Weights of a small GPT-style language model, trained from scratch on English Wikipedia.
Architecture: LayerNorm before each block, no biases in attention or MLP, untied embeddings, attention and MLP in parallel.
MLP neurons of a small language model. Each row is named by its layer, matrix (up: input weights; down: output weights) and neuron, and shows model dimensions 32-127. Each number is 128 + 24 x the weight over its row's rms, rounded and kept within 0 to 255. Numbers have three digits each.
After each neuron's rows, "fires before" lists the tokens most often just after its 100 highest values on Wikipedia text that the model never trained on; "fires on" lists the tokens most often at its 100 highest values on Wikipedia text that the model never trained on.

L7.up162:160168141139111125134130070110106157081116156133113126135114161175105153145119118112095102134106179128125123174076132109170137100132127118120138094119120098067144155112126131140117134098134090116135118084194169130129109088106100153127149127087139130132116162179145145112148151122091167132
L7.down162:106152168115086149154120126183116183097167153101117111089109120175110123139115145109107104136103091119126139119149124103131130100147085159141142144134133122125141126156098098136088112097139103146154094118157132134123120122113129100117068102134114105171152119126135149184110157135100137116
fires before: "|", "\n", "|---|---|---|---", "-"
fires on: "\n", "|", " |"

L3.up263:138088100110159082140120129147147103119082142108119092085146092108141155126135102177147125125140113137144144100141154127165132101150110134135136123127130131119122140095137126107206109072107161118176126126140083146104150107154113213142168174136126138137075111149112139117130130115144111105
L3.down263:115145121142130110123152126134147082126131112097140154118118117097151093118101143134134150117144105125113147155166149110146147109121079143140111121129122133144102202137138181113153115155142153109102097088124115102114152112128119106104143153147101090111135102126145142123178136149127156158
fires before: "ed", "ion", "ional", "or", "es"
fires on: "am", " elect", "ess", "ot", "av", "/"

L9.up196:123107123128163089105138106124116143094112121129138141082127122116121148122116148167095134091152119179142162056138137108146119130095122095174142113163140156120128146100122113126128126173142075093104131146147149156092115117162128132125172143158083131121143129085131137107155123130117149161
L9.down196:121113080157140142119165103128136127154098130100082134138126134125171132140137134115099078105135100077102152114123123132155180102127134105076124142114143164169099162105113116140145100167099115138140140139127146139113148156141104129118151108078130101164092109138120112074186138126136176060
fires before: "end", "ff", "es", "en", "e", "ing"
fires on: "ri", "iv", "v", "av"

L9.up605:115136136161160122131142157141123071140096131094130148131136107156151106100144137137105110124158105102148116140114124092105141085134143148083120130113103126122167140147108151139160155080135143162150145145124105112109092134133134115143114109144104132096092126160118148133118164127116158113
L9.down605:106155120111129094121084143121115132174165133172117137159161127078131108137148126099135106152156104179127157173127149135128175128090132090166137106145156111129101156111135127136110133122149169119092171120107168087139121130118128131143144116133088117119140162139119090128154116105142154159
fires before: ",", "."
fires on: "9", "6", "8", "4", "5"

L10.up722:133143193139097140097147107137096128095145103119100125163167099111125141132137092092135103072152114127098110115106132108119145121136134161141117117115111137148119129168145120156148167150119118127118107129091123165125143144110126125162110143095092178116093183140147100150134126133094142147
L10.down722:135117181119116129130148192155081123123104157111098124126155108118122118105105119174122093152073090125128103127123152114119159136093132133111156152136128155121125093112079144148104138115085124123137116162097160128132134074122137135141122143104032129111116129089125126152137127096082126148
fires before: ".", "\n", "-", "ion", "2", "In"
fires on: "\n", "r", "iss", "iv", "^{"

L10.up18:163146150133103122152168125187085133133084127112134116135123138142125145115149089130130088150150148094145138135093124088138159104079135160149111084182153113102137138141090142119142121139149116133138143131161143136108134153150098109143084094150123173132122109122176138122123153124133115106
L10.down18:136128109137120083160130102106120179134143180144136108144138122124087135109110151159113097125128100125109151102181131132195159089181130129139097146086086143118189128126098122174105118159162133129124125080106144105122149111125129165143125117111105112133120128119111116117115116171113153136
fires before: "|", "\n", "-", "ious", "ell"
fires on: "\n", " |", "v", "on", "um"

L6.up234:176115140152120132175116153129138098125133136115113104111100135135145132134101141131107167115086165086133133150162076126126137183117164108070113153158125160143139113104192096089148104135149060125118131142153103137159112145128072135127151105118164107101142103089117112123101111110120099097
L6.down234:114117091155134101136152142130131144170138127113131084140147125124186118126155132129121138137128130149059108136073132128136087129145141146141168129094110142086158094118143145120128134118136117085121143136107133083107149110154160155116131087099125137157132129154121095156097088140090126132
fires before: "ut", "an", "orn", "ish", "f", "l"
fires on: "it", "if", "ap", "an", "rib", "red"

L3.up395:146125178120120108141166146156165108143108096111133105096145159129117083097121139139127150118110146104121132150120127137151115144119104125121122145141124120100134135181161171109117121146135093113093107125121130139159129123161125136133136127116100116181171141102127088144116144126122108138
L3.down395:150147157185109092110099092126142120128177074132152106147122157146156093138142154147094087121102102123151095108146101121137156132156182144142128152124113157101123111155115150116099171144143100090136123085141130130064101099098103107132101140142130091113166148123102096110146121146104114127
fires before: "ut", "ul", "us", "ist", "ob"
fires on: "it", "rib", "er", "at", "op", "ac"

L4.up435:124097110116096140086114120164117158121130128158111127182127139134122114109156149128085161119130132136134140133169155110126112109122143118123107072124106106097130133106134150149116167162117203105149150132154169127103153105160093094126097116096192149092180101098166124122143114125061102118
L4.down435:118097115098131149142126125135153112143113095117134131184117154137153172095112147107158093113147134104117046089125141159108128122146086127152135134133085139165131143122120147100131110133114132068150115107154120123133075138110098106121145133143144159110146111148115177158129085126105128136
fires before: "\n"
fires on: "==", " ==", "ens", "ons"

L6.up708:137151122116103131140187150148099148124125118142126135119164139129157141118112161109116138122173113120115126163135149116137170109184101115108116093150146097151125078102081106140126119123117136188119178146133130161138122140109137127154170131060159160129113106110140114137127121094124109147
L6.down708:159146109102100129131137123125080102156142107125164169114100131149118136123128098112138142123171191141108167149141141166133133170114119118094135136156109143132185126153137155120130140111114110130177160093148105150101089157127088092126139092109132131124102122162093163175118127109096121131
fires before: "\n", "ed"
fires on: "===", "==", " ==", "\n", "il"

L9.up527:128111109189154084124152119089141131126115116126156105151120122113162069119115124101120149112123153156102151123143127124137125052109148099093189142118124128106167140118128137134103146100101147122123182129115131124133123136096137099145144096135158147100119128145103125140122091135140105116
L9.down527:175119150121091135126101144109102143087146084163106157122186141085118129127129167089188139130084112134120142110138141096137147116123128101122123126108136124150125124130150121132145124111111104112112164126109152192154166127127118077113138152139145100169122116105169159144137122114134118148
fires before: ",", "."
fires on: "ly", "0", "1", "ely", "7", "5"

L11.up337:142105122123134092150136101122073132118156125103112142141153119142137133137135155119096140131104100144138160143097116124087102123126151163107092138129127161186166169096142175101139121138138104151119075129162112110165151130131099116110134144090164100104110143142151129124116160125153138161
L11.down337:094171142144102157124149180109132122125087136071164129067133146124138119140093110089115122170106121116112125105120111095121160127108129125163131103069116165151114153098121104150196119124126128146057109159124148154134144173118121116107116100106114133107138167124143182118150156141100134125
fires before: " |", "ic", "."
fires on: " ", "ff", "ot"

L4.up352:132137102142149106112141139110172156120138127147142143146114141149136094149138121139116156065145098158129117123137164139113132126165121122116105135142133085094106112119121131113129093133090088066115113103119198147174143125119151136134107144126153171104161116098135139141128142153121121077
L4.down352:152128130129122100111116126164118188123139163153136153119138084128110132141115118161109114109121109117087094122149130115111157116141129186133148140115137099089141134074167124111123088116079107135153144106106154133139166104126126121125102103117130159141143139122132143151124135150118160115
fires before: "\n", " The", " S", " M"
fires on: ".", "===", " ==", "=="

L10.up376:136125186089062132149125114118174117096100116105099125128124126096099124135144183126110168140128100157105159133140161094113120160158124145135146114134125115163125129112120162118116177117129144112117112157171132143133090079121116078087131121118144118093162172111143148092138138142153114125
L10.down376:096131133121130139145137112160141116146106163120109145103126101110120128094109087122083138128120095114107119136139149150101122143133149141177117160091146124122131116144116123142116131133103123129088098102100147127114174136159157120120158117123128127140203112084110129145155170145124125118
fires before: "ing", "es", "e", "en", "ory", "ision"
fires on: "iv", "os", "ous", "od", "ort", "ist"

L10.up220:130141102167074102061094124149106119113127146104095083136121105124132112137173122141110123138144123110111131105118139156124151144152107159156161110139128133134104135177167148113135141162140143156065122147174151127129118146182105122179118178099121106128132161091103097152131142090091122153
L10.down220:125142106132127146144110155168108137114106136138127156139102140123133149121135112153106172116165147135104121092125144135150160152134130181123087127136107102068114135163112133150105117140136067166126110135101113131125142160105153138163114170110134144112099111109152136114123147163081114118
fires before: " |", ";", ":", "A", "F"
fires on: " G", " D", "F", " W", "D", "ts"

L6.up735:141144122096128094097140108164140160108138094129144144162137131123162147166141117142139134098099123105113109141089129124091158135159092125138157136124106093105178124131148112096147119149141116105133122108181162176158149138140125128110108132111189172103174137112130098131146177135120125114
L6.down735:153110156152122135117132126173091157128169125116142147133131101148118172140091137140134159109165157087139139148179130139096125108117117153089128159119117087092132136130122154128111109066102142163157148121114124124132080129123115100109103146108160118140108150122127163134112132142094151110
fires before: "\n", " The", " He", "|", "=="
fires on: ".", "\n", ")."

L6.up738:164140140085124152187131125118116141105131138130128124126112134134128147114083123143096119149124151133144120185125131107129122120132101123101114079096136090112155102099087154082128098071102141120161136118143175115096089136122115122216098121115184138170119137152117125155088131154096134138
L6.down738:130150141132100157146116107151135149138136127089138139088157138129084117159114097133133098139103105138101115122142131092137152092116096130140145119113130124106169128131154118135125121119137122159114188104173172152103137125099120131107127083076143094165105139136146129117152127115130152112
fires before: "|", "-", "\n", "|---|---|---|---", "$"
fires on: "\n"

L8.up270:085140104136110113139103116124083135135103129101094149122130151123122189137162142166135113142149109143124152109112107115083136119109149126091138101146113180147133145089135137148129133129140128147100134124158100207160113153154130110124154131154116122069137127103134155081109140112111124154
L8.down270:124123085106134115152102124083123140104203093165140141163108100101091141107131151127110122111129097172125125177137114118133135135127122150146136127076103144104144123136069110111134089181131077116133174106141096145127161088166140116138128163123147174091124119167090141131155131128101101095
fires before: " |", "es", "eam", ";"
fires on: "ot", "%", " T", "ts", "areer", " P"

L9.up614:155135167129110135097090156141080121139106112106115148104096110141081111145133115107105127125142088121117157119096142157092152054162101162141135149131129141113134102134130107138123167152095112098147142123156115178136079125138123152165182157103115118089087156150113123113091157134136107143
L9.down614:169173117136124137090144114138125131136119116120159159135170148158137099149105144103161102129182111129163104122144147160116134124149133110170130127159158119111139138126087125132140135122084120085145118126110140135140153154167110130123134116093109127127124135113139085167094165137116101099
fires before: " |", ",", "20", "}", ";"
fires on: "1", "F", " 1", "–", "D", "ts"

L7.up371:088142134127177100097155130147080103092121122126088125099128124117162094103140122161135144135115083153097149104104155173106168133127136148081143145121131108097083126141100121121143089162156101088115112179109144168133133137150101152177134159096145152108111169117106114124124118165108146114
L7.down371:125119146105136137110122115115069118115137127121125106112187121115160120119123093117088144151122140159091098133093136169105149122091129126097128127116105103109134111152100096136112080125097109176138146152149145089100133118134140108113100129126121136147106178139120132114139094118142174124
fires before: "\n", " The", " A", " He", " B"
fires on: ".", "\n"

L10.up763:173150128150163071140142142120116127088122128114139127094135123133138091122131119123126136105090129131123085151158142111116140173142118146085140138077138079111087142098117109116093138103122128130131126128123141178105144149117097121140116144109158147113164154126105138166130111142116080087
L10.down763:117115112125118145074112145152094094139103106116134131166145108139129107133124167127128137164150171086107138113126157170115140095104154115163122145145146138142179140135120094141121104126144094157128160113092092127124148104151109155163104141103145113118113158137131150099102109124143137121
fires before: "\n", " The", " A", " B"
fires on: ".", ")."

L4.up717:097133129132129167126140131149145127132136117164118167130132134129140110168097122114099136113160126113157112169156115105133125140122097155181111104205118108150134115106132150130119128109131129148153134129137136124157110144142104130147127155103152093095123119097154109126140114190099167123
L4.down717:109209167101127126142149139154153122104147117111135155183157103063118163152107102127141106138159166115148085165156137109106148102128104180118125082154135110100111091122102169088145149101136086125126146086115122134168125168155125116141147090102197110112121105182158117134127117126137184131
fires before: "\n", ":"
fires on: " =", "===", "==", "ant", "|", "ite"

L6.up24:134135114101091121149111142135153156136118082145144121083136103089142136093129132136114120114141114129171151147161120145152092130173094098154129144132186107071131104148141158143162147116114133146120138111109148140128147141119139111136103109101158119096125133138129130121116134124069118127
L6.down24:101154150136130105101150172109144136122113096157138155134145080072158162139127122079122156123139155158147147114106132094091135133135111093121142147136135118140151116133158158127128138077152121128157143128125156160141137148151104127115124122128102128137128090156131195133117094110078108155
fires before: "\n"
fires on: "===", "==", " ==", "$"

L6.up634:205103155125103137116121127152156130123086132130124122149116119126113160095112125127154150125208116145134096105083125129117128127170120089094155092145084136129152128110102139136171157121118076154137113169124146096136117127134132134126149147123183123169161107120128117119188068145161098093
L6.down634:130099123153115158117168141130142134103103100127144107070155121158136127099138137162146112121138100140129141103143178114133111160143103090108146139143133133172126122170093130164109124089126156156107173129128102099107162071125127131110178115120143129179169098092122140097149109151131123122
fires before: "e", "ing", "es", "en", "sh", "pen"
fires on: "ik", "ak", "ap", "K", "um"

L10.up402:152134141096138117197132142163112136138106094164073121107150111118146119133122134111126137099128161104148147113146128110112086087148097133138123109103135103165169181124085116125146078161149121112187124117110142108097102123125099125163107126142105133167129172129092134177136105114119121134
L10.down402:108109129170102144152114090155100128108110108098097161136158104130109145153104087110129119112121083136123120147168119142115104095132103168123111136123145138155143137150121119132109160155141116143135184112123145146143147103130149108116106137074127143146173126148100157140097121188116089098
fires before: "-", "\n", "="
fires on: "\n", "r"

L11.up215:100090131103156151111124111146158116107160094132094119151119176140115149104106128116141107126108142179132164107162116118128149125165144128119108095129131152141116133127127109143088106121139114108119103097144127127156130093151126153109136123138145181127128145105092129094155101129096127154
L11.down215:100118100110128112130145111152155105150119089125152132134138134090116158060148073147088130141117128097080145105139123147143106121134136135099146127122170161140110131148119110109122115127153183165112165111174173148147090138141124112092104107136130129138149157075128132100146144144126106087
fires before: "ing", "ed", "en", "p", "e", "es"
fires on: "ak", "iz", "av", "ac", "l", "s"

L4.up207:117106133096156109065127133141076125117096140123131137109113165106188118142156133091146138139151141172145137152136102137137123149086130075152122099120129099132153150112085121150144125157144123118128128096142119124162146116118114178105110128075143120121131134165174104079127164150135129119
L4.down207:119119077119132131146138136127117131110125123106101157116163134105146102141114111102142132142146116154147149087112101129146070146118160116164127130136110163101115104149103114199161161139134107132125105148137106160126126128101100167108106092078144152112109126134133116145152125127111121117
fires before: "id", "ing", "s", "o", "ard", "el"
fires on: "and", "ot", "un"

L11.up506:154091139111106113109120129139082148115123183141103161149160102124097154182200122105137091129147113186175145131178113099126164135115113119139101154090136101135100124147097127139083130108141126132095153087125094125112130171109159141171148137129138158175122139099134101141094076102089115161
L11.down506:131131139144088140122170144128119146107120127118163177106149110160086144160122136178139102147121121148154071157099170145114116131150126128077092159152121114126131126146144108119138138133131144149089142153110127134141094144124140120118130109116089128115178138114110120119129171098087112145
fires before: "-", "\n"
fires on: "\n", " G", "resent", " as"

L4.up194:147116093136135134117112109151150141105139137164148114150135118104105139128145101120112122141144121114136141125107089133098100144103151089112107102108144124127154135153136117070098134155149118128143115109100121149159108172136120147115160124132168138107166103129173126130135129131099126106
L4.down194:108090152127125095123119143091134150149097102133155135135156155128127143093173095121127093099072137127128118114146122115139139109135112173129186151161062107090128117118157141156133119114106105123106137148143109080155146161158147143158159117133115106128106136108137083122141159109125089126
fires before: "\n", "ut", "=="
fires on: " ==", "==", "rib", "iam", "og"

L7.up224:112107110113108131102086110135154162099114097152164153124148130153118138145141142111149175154149143171130164165136116117117113088136106119123125098141133116130181101144081172156136127118115099142106142160100152149143129131112127128130132129083134142092120127143146083128130093129103120140
L7.down224:130115151108107171124144119141142105120135078124141111115132098123082123132116122103158117143118117109117152128124131150153133108133090157120138098117105123180110105157097169108138113139107149159135102137126110153160145116118134151150134155110168146139129150173114121125124111166116153137
fires before: "\n"
fires on: "===", "==", " ==", "cl"

L9.up691:101105167134137104145138122111107101124118123089092123124161125143163119139159135110106153139119110115163166163137131103087183127149155121144169183131146133151149088125135136123156132100154083129158144117108135143139115127177095139103101143116129145118087127139104121133120122165136115129
L9.down691:135100149158116140108179134088163169124119088119142119163143119153081094112093137142119127160137163127132096128173106115107139119079140139106070118095170146151157180136168121132159088089117132113109103123145100139099167081090107142149167109092129110153134150163107126139114104102138117141
fires before: ",", ".", "\n", "a", " |", " C"
fires on: "ia", "an", "ork", "on", "ore", "land"

L6.up705:167159154155146132135176142120118171118110134129172139119111177095191152131160116120090130144114110126103124083142094111103128144121110151158120144115179102103109112141116149152115116144120143117161162108127134109139112170134138105132111078116122154141122143137125152109160149118127137138
L6.down705:086111099121111155118132084106101104118125084115174132116126110177145119082152122167147131110104181159154066123075130131126143125124145145167131110145143140152108100096150125126103128136131131146114149117145109106157163101115062116105145199129136157106145107132114150138140127130097132111
fires before: "\n", "ial", "es", "er", "if", "and"
fires on: "ic", "ate", "===", "==", "ident", "ivers"

L8.up399:112130153144125157131092159122116129138161161164125148109146143139108132092143158136083137129141096147117141105082092177132100130143105161135129149122152098126124124145110094128108089161131077144093116070126113100107159102154114127124158155068133099130118108132115137152056148101101135163
L8.down399:133149152129093128155140149193136136124138118149140120119122161097111113148127169153142106135136104115128139115076137134110106157143128147111116097087131176082129139164110126153169081137090142150099112137118154098103124147114122106081127115133125123183129108141131132141129109086106097155
fires before: " |", " a", " the", "."
fires on: "ame", " as", " ", "s", "ome", " 2"

L6.up404:131118162124153128131153123134114117125132120118110090139133158115148083139112126119093105107096145142124104108140139134126079138157142134143131105135153130136126152103114155089114148098146124174135115099173196153101099121100115135154133093116124156150120153097126157172164118144137147066
L6.down404:088175123107089153112124103133105157153148125134167101081133149145125122110089115127115118146138111154141121099091085130159106156137138149111140136103117138154132113150084129161147112122111141120151138107131098182132109152118100081097131123115113132139135171131153107124161111151131146154
fires before: "-", "\n", "p", "s"
fires on: "\n", " U", " part", "ad"

L4.up491:121158137115111150123139137144139142119109112131171191090149182108171138130122124125129110140063122124169134135120105111088130165133131166146156135140113114151172121130132209133146134078141129147137163117146113145135109156093162089111116113067161112099148118144150143117109129169105141137
L4.down491:116167126107116156138141169145138112113139098120140130124171135094105137095132082162103144136141110133150117112106102113144166142105096143149086095154148118114147138116153184137163127082113080120117123140173082155121140201102129122110117124109154119085147112135134141128134102133115142131
fires before: "\n"
fires on: "==", "===", " =="

L8.up212:138124170151139111134145128107163138106127127104115144098162148150127115152159140169189140159128162148144129172154125118077074133146142122102152156092153145133163105093103170111112142121099162113102136137139078130127133106180122129116129117084143113130109107128103114108144183105131101122
L8.down212:088124131125161106130095123131132124127147124135116156117156132150123103129139095116115170105086133159126115147180095090158129108128097085134120179114126147151161123129162120147149122136141090135140155066127124175116133097135137137164125076131111167105117122153153131167103107120118154095
fires before: ",", "\n", ".", " |", " C", ")"
fires on: "o", "ork", "ia", "ore", "and", "an"

L9.up733:126151168154125103141122106127091078107132145109100119084167138134166086150106085103129108130143152149104111122140138123160138178113117151096113122125101120122117120133130116113126144173131166137114111134168146141112162141144105089174109098103100152070130119107113152101147118109124166139
L9.down733:147119140135124109092110067143138154133143111119147177133102144079153110153132133136106116113107160143063163085154093085136162155132108102074160103117187115122115112170115143142121114165110119126120079104107101140135159120136157121154096121127132081163131105135146115146132098130123170106
fires before: "\n", "'", "-", " C"
fires on: "|", " |", "I", "he", "\n", " I"

L10.up339:142108136128144133095109121173158106118119153131085126141132122124129109109122168162128126116094131139143133108169104162126136099194138109121129079138129124112107134117138124170114129110098131091098111150088111099138124139097132163114109120113130105164144165114107137155140131127114159081
L10.down339:140150125105154151148091160131122144094092104115079111112105114116129145127153168125089147121103109127095143126143111108147097103146139116098138125117137142143166139177141140106099139110113107151067153111150104109131139145166106105123126103139127118113103132155136118102164134133137081132
fires before: "es", "th", "ing", "en", "y", "ed"
fires on: "ak", "eng", "h", "ur", "c", " Ph"

L6.up25:075117139125148094121168162175155108135162107112137131112112119154130150114143127140122146109097112131131119162128156130111112098160106123113118149071136089124132142118155158130142093110114093075141144139144124120118156150180163083164111121110136170103134171149120152158110142127130134125
L6.down25:145104129110073133123161112155114118143136039117162115109122118115156123107173128143079156142089135138071147160118168178146102095109166139061142135122120105121083139199129103107124094148116130124186159124111145059110165122181151125095134103116125113124123112104137148112146124145118144094
fires before: "\n", "out", " The", " He", " B"
fires on: ".", " ab", "\n"

L3.up479:152098138109147117104133129091101110148089142132151123106117129138156132130093088129150115119111134129113125127150083127128182133177119141166133132085147130123100125108094095093127127128115146135148121107114167090117085111110079154117102134144142158094105113154121146181150137157167131141
L3.down479:079114143118128127068099142134122109144086096144136171149087101163155114132105118122159100131120094094093111107127120115114175171143119168135091140143126092156122091120154141125127119135106176148131142122131175124126116154065117109070080129136105115146105138133139142164094151149138123123
fires before: "ague", "g", "ade", "ious", "ey", "ge"
fires on: "ig", " Le", "v", "ign", "le", "il"

L4.up185:138125151144174096096155099135100133132145121128147128107120121139139146119154119089164132079140122124114114129131133112169112114128142111137148139086114110150156108113179105097133146116141150083194143136155114121167127105108101137152151133141132130143135152148132068165097133083145151097
L4.down185:154130083166120135096098075154071152126172103148096097156135098124126095123125129100173120121099162139132081146130107150093131090114127115158130177118100114115139086105127111111125144119120132112154109097170177119130152092098095122146145122151149135163117150148169134168114147146099144097
fires before: "v", "act", "est", "m", "ol", "d"
fires on: " inter", " pre", " ad", "r", " 202", "ter"

L6.up728:169163163121111096131130091120103136098136135114125143134151144176143120170107112106129163086145161160105117131149107088129125113180154144082116110130121110135119102128110132133145089100144127100161149124138173128156100099085104112136142126127133140179117172120123118143151143194117131127
L6.down728:137123124172091130130160087172113178160160163138154102148112080134085101142167107199132058122128134108116121113113137121129160152133116151132143132109129122131165096106124101137095065135131090126139106104130113140111140155143124113128081127105134152140154066119145130144093121162147125154
fires before: "-", "\n", "$", "|"
fires on: "\n"

L7.up640:144150166100156117148134128125138148125098126149158139114127102146146159145068109105091148136122144118081135084137092120108106073172113145117130082154123146099153166129129087120135063126121114130127188118156160116123083132119111125142165061150131104125157162116101079164160163162104114124
L7.down640:141129118149125177054110133108118146082119135113133110134109107150152139149130130139147144136100128103151142139134128096104130118161117152105079153160114128106112139096135135122133156118117170101060141183132133145160092160130077106104124134139129164139146128146056153096121143119130138131
fires before: "g", "ge", "t", "in", "ill", "w"
fires on: "le", "ar", "or", "re", " Le", "l"

L4.up361:150164088134160119147111129148123180132121073148126126095102128119074084151158119138152102102078124132091131157126128123143125128142115114154150122117097119162120129154109138096155136103169108143168194130140133144138129136141126119151157117147116117089148138130115181143094133122172115108
L4.down361:147132063140151136128086127157143142140138116128122108102116069158113126126133127141145118116112127130048129149119098095160107129116126129098176124117147093124131112128108136096142120095137146143181161151138158128168124118123130111151150091149079120158132141132154174146105124155136125102
fires before: "in", "act", "im", "iv", "ess", "est"
fires on: " pr", "r", " Pr", " inter", " tr", "att"

L4.up411:135144153113155115165134144134141149123164144139104131103131132149130128116167122058096103121107138155172147122132102113088094142111182153121090139132147092140094148162137182083116143106083112120146125135134113105100113119117137114105119141106152127128152116180182138151125124152079154147
L4.down411:098123126087114130178088142118126147134098116121139130119159110129096083115081152145169114138125111144104078100088147143100174110119052141148162120157154111147124142144125095113120110122178073089116136120125124137114116126140107114110102095119133090128117119138123175141149137116102103128
fires before: "\n", " is", ","
fires on: "===", "i", " ==", " 22", "\"", "}"

L4.up211:073110158106168096136133158168116112135092160101149127131146093104130107136162137159144152147143131121129161091123182141088140115093132132125133143126147109127099147132163126100143115102106135133132125150121158156102097160140099109155145127099123104130104057105096089145130124122141100140
L4.down211:113138105084154090113132122139158126175119119121106117072112120111144111191123136119187145165124152124122140141143127138112115130136100125126164151131116106140088161102144162143106138150122147096100141106130138113133125064129133162136143137158119125143086112121119119125105165153127128127
fires before: "ional", "or", "hn", "all", "ee"
fires on: "ess", "ec", "av", "end", "rib", "ri"

L6.up560:132132127142138107122111108140101167102120127142126117136135151110119143162082107099147139077091136150132072139106158145126125120194098165126148104154142081144133088144136118109148122092150121121135123146124151144147090145126082121096126133127167191163158123132163133119141145163138122124
L6.down560:111107155107110129131106153170127145121137151128168098132140113130159112111156094159112129091116142091112112127166117126136158126124091121130153158139114125133138150106124109142111112086135054134120136113135105111102079118108123137106109129137142154135128141157128149122120151139095141142
fires before: "\n", " The", "-"
fires on: "==", ".", "\n", ":", " (", "==="

L3.up449:143147148153110115128104122167127151142119121110121141151134133153197076099157193143100099153095124124109119155151095102182128139140157100136110144143137121134166150117159110110105143138140125109090113150125155122117134130129130116136106126144146157155156104106129103128165094172083123128
L3.down449:167111149170139093073113152100112095151100123177157124111107120124158101114146161118131138112140121095127114112149169142122119148154157097142181135183112111086127140126203154099125081143129101117182140139163117119106146163154086129150123104134157072100121106155166133108141146118105130145
fires before: "ut", "al", "orn", "fer", "als"
fires on: "it", "if", "iv", "rib"